config.yaml
hidden_size: 448
vocab_size: 8192
norm_place: "pre"
extras: ["capped logits"]
lr_mult_qkv: 0.7
lr_head: 0.00423
final_lr_fraction: 0.03
max_steps: 6370
MLP neurons of a small language model. Each row is named by its layer, matrix (down: output weights) and neuron, and shows model dimensions 149-297. Each number is 500 + 50 x the weight over its row's rms, rounded and kept within 0 to 999. Numbers have three digits each.
After each neuron's rows is what it responds to, as a language model described it from the Wikipedia text at the highest values.

L6.down1317:501464536468537528485397582502456408496493463532531538584577502512555529502461562467513560465525458524516567481478437467435468461406388551414369518564401498598553503561482449497585398532463477508550509491458477525475459489475537508506493506473366539445573433424562448499567512461470387455572364530518523505483515588509639563511534517586508462521460474532517487520417477527472502519400485504514466479520492536556396474568464473598563486536497461544
Digits ending numbers. Final digit or closing piece of numeric values in tables, infobox stats and unit conversions, e.g. 94 kg, 9,724 ft, .793, plus occasional word-final subword pieces.

L6.down938:487457460471553566532547460571461459466445550542478407548513565503466508509581458484531431501458472438470492438432489494571466565553518416434433415494597517465476474531552480560527466477591568460515474468532559560568463515576539478464498456530464423463540417538546378458537499385487478599516497510385507543496493523576509464446597460507595497492463511442516561475500486559505531512501543471517477504404410598574527501374410516482446478546435483514
Clause-opening connectives and time adverbs. Tokens opening a new clause or sentence, mostly time adverbs and connectives, often completing split words: meantime, someday, Today, shortly after, which.

L2.down721:516531594495525450468531545609560488458525428462491462544558450460506503506522430540564369527499473533449486569434459476484493580538417490462496533461481512554565493487555519485577548552459542541451565490526497464439490522463536522500514491552564504552506517519517483493550447523492506481455517437419558559436505489453610477432447521442483541464466417499580372432507389484548449586517532536466424506453532383576504438571490445448548486648496523482
Governed preposition "to". The preposition "to" required by a preceding verb or noun, as in referred to, according to, attention to; sometimes mid-word name fragments.

L6.down743:541534491559571440535605471430387513504543473461465382410452565547511564439572531519565596431519503438438508529468521465466469550508500435567420464509480568409477386513544610493569458482476539538445524475452537411525514490515525559522494517372569505576458521558472625602431507513503570476539478587506549466447569531489580508535545547463475546468517518462454504622490522491544409477475433485465544545490503593446526504521452463536527469571456464560
Pre-verb adverbs and relativizers. Words between a subject noun phrase and its verb: adverbs like also, still, often, later, immediately, -ly endings, and relative that/which.

L6.down462:450575529536535490617387542426407458498500572498489367502421629515478558490504534431504567454507415421524480542563467567444457517564521513526442528457468526524583595550517555426505542509457531480464643498474509519490439476469540480586492520511585585361497460603543606528491540422484453414370558500605509478503497510463428478561524521469470504486559483526537497523453484549594509490545534553429469499430466550498565474560499462459561472473523508497
Verb-stem completion pieces. Final word pieces that complete a split transitive verb, such as accompl-ish, commemor-ate, imp-ress, resemb-les, plus to after due.

L2.down666:490456503503581533483468484587508405486466600473579511514412516407528511584511453416518528550434467505509481636528499379498530501500499533503488442479606431514499519536492455590545474491484539457585444422504404518409487481455565482446369445561518555445541509450510516481474477514488439439485464481543515394512453491535499500523475507461594466407467442498555419527479603452535550589515528482537520517530519490549488489448536519550510524466489542383
Clause-opening subject/conjunction. Fires on the word that starts a new clause after a comma or period in narrative prose, mostly "and" or subject pronouns like he, she.

L2.down150:525512452485450520540526418508457522500560548559535534587566538527550437589466462506471480452506482444596489452596480466496490480540506559418595451435489499475527588438481474438459513508559576576524525517503525595468356402463580536445427541503616450498537492478482494590531457517416531532545523417476449492519583542423487487437462527412441525507459506535477605435317475475449573511438514555546471483536466518551485425534520495605568482543440545430
Parenthetical and relative starts. First word after an opening parenthesis, such as born, released December, pen, q, ft, and relative or complement that/which after nouns or verbs like arguing.

L4.down1099:489488552491462562473576473459433607539569539458500482497450574404497445524559505489593505542467554472520441519552524493512478468494570491458434557452486564449556536523457445428485507512435497507507482465509498501555446433544494524518420587444538519496538525515459491496504455494498470461439507569588450466467429483563551514554474479474643534450487422662560529483478582560464445461488492517505452486507547427501562406470468498610500396541473549558
Subject pronoun after connectives. Pronouns (he, she, they, it) or place/time nouns right after conjunctions like when, after, where, that, e.g. after he, New York, that time.

L2.down75:513489497585398508532541544576443516508395482444508463531508539464530479384461516520498586471577504522376541460410462447566497439473516357514558667438509526489447523560483495545445558473515507454519490414510533472608447548417521525514564522534563502499452501565519613477455540579512515449441440500569573527566492462504504537509484570539436491530462515475497535534537530484464457534469489496535502442505518520519527521432483481454555556534537441532
Digits after separators. First digit following a thousands comma, decimal point or colon inside numbers in stats tables and infoboxes, e.g. 124,164, 87.1, 19:15.

L4.down654:468507448593537506593569470490501519470465475552502428508596481508456464463476507502521483536563488437467363419415424524528472604588454469431520457418475549377466434499458533567534426531426442507547438497465496492548512477515525445461490537344588465531465479505452573453562474514415502454496556504552558470473491565467505549578483562516466544527510473563442566539380604428491562536487438436545522525387478526546542446494457483497569481509370592491
Clause-introducing complementizers. The word that right after reporting verbs such as notes, stated, reveals; also how, colons and quote marks opening reported content.

L4.down965:513480499463593424461464508440508463500544468507496509503518562496471449473574599443512444446517472400539499497521446519519495497422484349461412478503390496422430577466451509481541480534519531390431528509509509471435499496426540579568500528513510439482504526448538546529502486465480455523557465488492428520535513509526505505563460552530543467504490490561489489537588570540463460520479441508515516526555471493458553500541507465576479543570548526531
Tabular numeric data fragments. Tokens inside figures, measurements and dates in Wikipedia tables and infoboxes, such as in after 6+1⁄8, final digits like 2,97-2, and commas after dates.

L6.down653:544558483509519421579470483421471517498455446503502464504530508490477556473509573454522508485476490456482448497498469457469512421517444460513449516524512537433634547503512541514489513488367571501461493574485515426597482532571563473520474504534504477425448415517499438407500574524435537543505487475462461391644488514479473447550498540497515472443467457471544546581520488489492566526573423458555523528507510517523575463599478547451577478522417551501
Clause-introducing connectors. Complementizer "that" after reporting verbs (notes that, claiming that, determined that), plus "said" and commas after openers like Nonetheless, As a result.

L2.down1302:510485554581530419477451536525466527453539629504513506526494522507571528483472503459544462492443460525427575445505441473555432610471524498497433461539513498427590502524481532612527445501472534587549423422502546537529519524494531453440449573431564490518497487499509482469530585546596510458581452511459430536499420497417437482581511460501538604490446381500564501570519517454538511469574499443441473579499455594560604475542551540507450606452546543517
Modal/auxiliary after subject. Modal and auxiliary verbs (could, can, would, will, has) right after a subject noun or relative pronoun, plus first as in "his first", and stray name-piece tokens.

L4.down324:358524487475541435537433514479471520508533511572432425510448501566487477520494500547406584480512533512528478552479480530550493554512532533480496571428513573515427540448459475542515478575519574527525487495548531390475470579532531500547580425558518545563447504495403479427529483473459505448512561492438579450442503538431462526475520496492493541535417487575603556539489532496551512473585463469487462546494456577612507493529512439437459567460546468480
Word and phrase completions. Word-final pieces completing a split word (pre-ex-ist-ing, decre-asing, part-ial) and "to" after due, response, proportional, plus other predictable continuations.